MLP neurons of a small language model. Each row is named by its layer, matrix (up: input weights) and neuron, and shows model dimensions 0-95. Each number is 128 + 24 x the weight over its row's rms, rounded and kept within 0 to 255. Numbers have three digits each.
Before each neuron's rows, "fires on" lists the tokens most often at its 100 highest values on Wikipedia text that the model never trained on.

fires on: " a", ",", " and", " Ro", " first", "A"
L9.up308:154143154139055107126120138141132137111105149126130166120117140146115100184138139157121143087150158112114094171153108163097105130135135109137136145160112112159084156162115115133125138154084133162131123174131128086117108112159121142155130147147151141120139163096151139114124142129129102120

fires on: "–", "er", " and", "===", "-"
L4.up693:157097172149147158101080107125109152156126152145173052145150127121136111176137116102133131127078108134127129119150159113131134146123134145153121142153117142149111142093133155130085162133111110104146167131143151091135155141111111113103134135175192130098124166130105094113101142129141122155

fires on: "s", "o", "b", "er"
L3.up135:120146093114143076116104161137112100108169132138096104150172135077132116094111127110171103113101170158135093139141115086129169109132168145117122133138116127129148176095153099110145124141112093111132136107116130110099132103135111155143123171132113134097141128132109080079112130197123101112

fires on: "d", "t", "ig", " U", "ol", "u"
L7.up780:137129128150088179110159107157151142141091164142159123103193121122129109111111119071119110126103150122145203122137142135153143163127117112141149108113084114138087084120127127138155087118161112078158121145164150129123170087140116132135165107141117092172131116133137169141127120118159150127

fires on: "ic", "===", "ard", "-", "ul"
L2.up568:148101166121113151115122131124126114116147155117153133132126101117122148139190113123111146121067119132162097127155133159109151118139126094143180127153127126129138120146132112119103144163154127100117162097124151083098146099122129115129143173107135089096131142116088158130148131083131131120

fires on: "gg", "d", "li", "pp", "te", "P"
L3.up264:115135121122130172160178121098138113174157066131099123144159134130126117184106170152123124154088141102117141154129107138100163133104140122091125099163112145150107162147157137136105149103149115117091192139128141098111097123113135107156108175110132132128151128117141157138157129154128113136

fires on: "s", "ar", "ist", "ol", "er"
L4.up475:130087109095164116090129089123161139101118122150159149147125152114128120073146122131140110098094126142158128119115137107110158130139171110081169161150097082151119133084137176119122104146152126096169179124146141127085132123131153155151144149117129156123135096105108139088158160076125113164

fires on: "th", " re", "te", " E", "un", "y"
L7.up699:159092115146186116153092077119114085093138127167147154120112121157092158134113141087143107081105183124159113121088096108143129126122158107088124148120096147126120131101068129105155134117156123170121091150109123119147104115115107102091133106130152144132149104182137154144102128114142128108

fires on: " a", " A"
L9.up608:126113076160112102117090164147151124121137104125138155151142129126080155150142125170104140115137131093111127112172136121104146132134091141102124122106134157138139125147125144128122143165108179188044128137131141129142098123108099137154138142156145126221131129157125104082137111119146146131

fires on: "en", "ur", "ver", "um", "im"
L4.up373:137108116120121115118144153133111123114118191186170149142128128113130171131150099107106144137129107133114142097077150096101136164123155164120122168120156168105126135133160173163148138138123136178129117128127130169108093125152125108179122119133107142158118063096116119136141126111080088144

fires on: "ite", "ist", "age", "ress", "emb"
L3.up825:129164088129136165113146160152109106140100132133137127119173120103122111108109091107105106137141123103161191111121136131166121143141128137144091143157125140111115176114105147129114140152141125138141119109136132120149107141134188114108067105120131088158155126137126128179109107122176152102

fires on: "an", "u", "a", "di", "ign", "s"
L3.up838:150149109136100142118138101114131092108117116110152105131087147106089135153190116155159136109148083078130100160139124136099139131090158136157117099169151157143124138128122123116111116143137116140111153145157124142138146119170106131129126154136105130135157104117122105108144110155083165144

fires on: "at", "n", "an", "et"
L3.up234:072128113079146137131133099108106161106143079124115130176158138113087169106132168130141127123109150113110151119205110120139115175158141153113103114127122128138118189139127153124156125094173108138144140134120119148130147136118124109147150170144150111122077091127100140125154136123140146131

fires on: "l", "as", "t", "fer", "ak", "k"
L4.up711:128121156121134128121146149063144080144124142142138151153139139146084137150084112139130142126113107093080096144128115120119089153142103135162164138100113125081090134155127129147142149129124123161108118124113185145080145115134135109161150159117133094132088058111119115152127184152120134144

fires on: "s", "r", "ist", "d", "an"
L3.up241:138099071132118128112096152120136163133138161161110134124131101109090117134111146141158118107117137170126106126144134130136136167127153108059165184140121083127107120115124125094131126123125127153164121111091140118102101129089177120121104122126146136126187100166088075113094115142127099105

fires on: "on", "et", "min", "gan", "man", "n"
L2.up169:133091112087159141106151110173122160117170102121115166104142139160141187114099138114135127142151145136102127159175135110128116117113124096134119113137136144120140162107134098127134145109126091127117182122151126121100135167101100120132121119183151109113102101114137146149132132143130107105

fires on: " Award", " Record", "L", "'", " consider", "N"
L4.up761:107123139129150097104123152108112136093157147113121112135124086156139131091149101100167102103111128101134163119133048122178116141135120142123073128125120127098118164159147102128122126138159136128135111120124156155117108148133118162178077149072124141113139125073128165111114138135154157142

fires on: "ist", "r", "ir", "en", "et", " Star"
L7.up677:086141133108112148093120125158107123134115104132110086161135158139121146119117088136157126153177131114182139127130109157146125151158131131115114120149085142137133142122125146105139124142140127089097128136076146104125113121102097133130142133176155109113122122117098122078117132146147158142

fires on: " a", "al", "ci", "g", " the", " A"
L9.up406:141118143163155084128168142130119139152111138130161134155106170106120152137109088129130102117114099108127165108156186138092162106111073174096111128116151128112136098169102122102082126138121116143089103145161108113133132105133064166107175118135150145138155126166108111114155154129132068121

fires on: ".", "ten", "t", " being", " by", "ta"
L4.up319:122170128119145153127092132113145123117125153141096118118143124148131093134120114130133131138160100135111087115121129152136121128115121149124106178121128092111133127102136122091085113103132143112131122146094149142164144137102149134144132090084121135150159098135105177132144158171121144098

fires on: "-", "cu", "am", "ga"
L2.up200:129111106141127101162130110111086095090096140091137087150131098112124099116116138145130144171160123113128101137157140073134200082169131101131140070159088124113138124117117119117138130096102152083187155149149133116109156111127106123147113129138189136085129139109158155131125117129148144138

fires on: "ist", "um", "low", " Ch", " high", "age"
L4.up93:132206127137121140148114164117147101148116147160126097135111120126130128080109146150108086107137125098142132141092134112106129133100149103144136137170128198124115117163135148148133117121147121164072135133151152112168120145102158131138102133115122097129124098072108134123110126150204091120

fires on: "ten", " an", " one", "1", "20", "ive"
L3.up391:123118125119118086113132127080166123127135152091123142131176139149159139131129153147131127113106160138118131144126157147112157140141134077099133136105150130091101149122120126101112130144144095127139097154172171138094132123102163099177087133152126131086149132112106107123133092142146157109

fires on: " de", "s", "ba", " De"
L9.up219:126136124109108120121103123121144126123093134108116130136129131120165109172100116145110109133158130127103069134155080127143144165100096107137147118129112140143126143138113106083171163169105110188113140134147110135131097108127157179146128124146153128139108097140129168096094114112093136150

fires on: "s", "es", "re", "ers", "r"
L9.up483:136133144136167096116080136104147133127134110161138132135115112130132155126113129113107120098130095115120100066073101176121109182116156160156132123138124122128094127125157119155073125103167125160135142098143137083189126119101082147135112089114171136126109109077130106156154138127131171134

fires on: " in", " by", "on", "in", "t", "g"
L3.up796:078136150086145131149109109111170095141142138107156155100154151141131116101137103104174100128127114100114097162122125154127099098081144136127136155137151126109113152126111105122064146119109116153122117155125138129134121159143176118162163125111140151098116102139113148114092120134141122133

fires on: " a", "o", "e", "i", "se", "a"
L9.up412:128211161150149121155170145162147111152087113153163152106152126112124138117096132099125175148097077112137141178134146108133127154128127122127073115126110096120108103159119138113148128145145151148132120127120164143146050114120143146187142151133117168127104130137079114122087147143099137148

fires on: "'", "ist", " political"
L4.up857:143123135128117098145092131143098120157132123115146102110161088095132118099133115119126130105073136114123117119118154114132164110121130149103126161142132170075109166134131087148075121140131120151102110084154136151106093103142170133187135150112152117137114146113107163115149113122174170159

fires on: "ist", "N", "ing", "s", " |", "an"
L4.up112:140154131110146072127153131147155195103131144130134146105133131111145111062071144129170133090145103173122134144128111112167170137124155072112147137155134146107114140126109141146102110178108118128116120143156143098141111154109131119104169128124135168155083076135110128132140121143108155095

fires on: "an", "il", "ol", " |", "er", "em"
L4.up458:139146109121154066135125123124126097121124130103128105094128124079153116122086114137124084127172133106145143130135143118134148150111128063123146142156104104127105135079125136129136122129140144114116091168206136102153188147119126136134177102143080154146142093145102130132147126124118095174

fires on: "re", "es", "ex", "ep", "tt"
L2.up230:179165168147161089187162158104089125126140104116144091126136115119118103099090103065130096164139126112129149122134117131098108152153158118149156154155138144116150153116127144116092120098141124156147148162189137121142130066116094118109139132144170129134109148097135140161152131123121148144

fires on: "ri", "s", "ve", "re", "ttle"
L4.up867:154142109134121091110081138130185104110141105148147096139090124114066104131121137156153158131091143098150132100126110107077124155156153112125106125114114143136158176101124080116078103153097144118144091111144154109122095163148133121142119137134169094119144158152145113113132149193115173143

fires on: "li", "il", "ri", ":", "i"
L7.up344:104123129126120111150135101129079136110162078135149124098159102154123142103136170121140086127114150127106117133174122124062114140132131145080132163134105141144138138126139098180123108135097126140143103161120123097179154145086095120113149118126156147131091130147140154131144083125127131149

fires on: "mi", "n", "ol", "d", "in", "r"
L2.up603:148105128142112130173158144149095171154097099131101134082156155100130088116087121156111131088105176106133176094121142111164131107127107119108127108173112092121117138144121164122158104096089178128175120118123131120164112116137132138154149129098129126157106169145075128123159116148159127126

fires on: "b", "ri", "-"
L3.up325:136103101146127087107114132084122168137122117127120077139120133171134096126122156120161114120130120134143108100174146106092173101210136135105147149126133106140121128122129112132128095156097133121161150107116101092132129102127092125133155153130120120115123128157138098161143109151148120128

fires on: "in", "en", "on", "mp", "ition", "amp"
L4.up275:118111126140173111142155119078081110111136134120107163096120107141145146068105085117144082124099153105126104114110146144154131138120079093165148151144135166159119113168128166148104146169115165111127102146156109103140170111099087140126141146083139116167110065095100141122089080126124113128

fires on: "li", "way", "est", "d", "gg", "e"
L3.up686:103155157178166145107149141055173125142161111173138133130149126129110084132088123167161131117126148135134053179115129142131128094126110127116105090144148109136125139155101153160115125123121137122121143089092134100154117116107152148132111143117135151126078113124124160138151132097138101126

fires on: "s", "off", "up", "ist", "r", "ress"
L2.up172:115146125093118123112124141152146124096134166114119108131095140160113137125142088094150122138138114133155109091120133130154157147116162086136175120124149141134114142148102134094144124160148121094150146120099152135077092091068173155124102149141117129121162122112113122094153140134131149128

fires on: " and", " who", "y", "–"
L7.up278:084098148104123119093057136127141177082138132146149109112133126138103131132128156097166146095096155102150147145139157121111128139104142113128133141139130119142147121130130119162120150142127124131131163138118130096104202126149120123121112098096116138141097112143111092110112139109154090151

fires on: "s", " re", "l", " de", "t", "ten"
L9.up678:120101131125105057142148104132163118093162139132132131113127164087119147138096112153109093127147136135121101099118062133143142154145124100113132153124166127179174132124105078108141152146127083143127121175170108158113126149110115137130118121165099109154104114111134164121119136090132153129

fires on: "ing", "e", "ating", "ation", "C"
L2.up113:114095121103111110144127113163134126156115117128175120115140145121146137182107115121095125113108193135124129135138124155119144113156110182132128120129150103160136140112130143138085130169093174112083126108183123086097109128164130102147118118099131145130114125089119139153160131153089145110

fires on: "l", "st", "r", "d", "t", " other"
L3.up459:087098142149125104160122116125134114143091124147111160101130138150093137172124173137110107135115098123110107133134138098121086128129055105166168120134128099110173145143117146102181154130126126126158164099072165140108135177159127097126155106131136134120136143174111111104167137159131110114

fires on: "-", "ro", " and", "ten", " He", " a"
L9.up691:118143134131137127117127173126147105091101167160105105154139163095103126141108142125117150145125124130151114166110113157075118184123151141133114163117092084159063133132081120123116114141109134155117114124119125098077128116120129140128146116148106127140099114119113133126128152149165113163

fires on: "o", " a", "a", "e", " A", "s"
L9.up33:143152123132163125166127133133145168136128112116131159141146158106144150059096126115164097121153120132118116169120153120103130136143093111101103102136136143147089112176115154126130128116154165143095138097109127189138112105105074161145136101127129157114148161092111088078134141118134126102

fires on: " |", "-", "e", " ", "x", "mp"
L4.up132:110105131150163121117121146073111151120122148056134139183112092126134112143125156153160125152139116128075117144099175083116136144143114115117143107083146079122144119128177121171125088139112144097192160122132132162141146117142141097137123143131094116124139132132130124136134118145138107133

fires on: "ol", "b", "d", "ard", "ga", "ta"
L4.up688:139137156133099187123155133189105113150115112106121189119148148148111071109125166131144135109177146107094175099165099081162142137158123087135145086139107145148071135111145137183097072125115150116143111156146159113108119116125158105110147133131135138116145126149117127105128110119160097101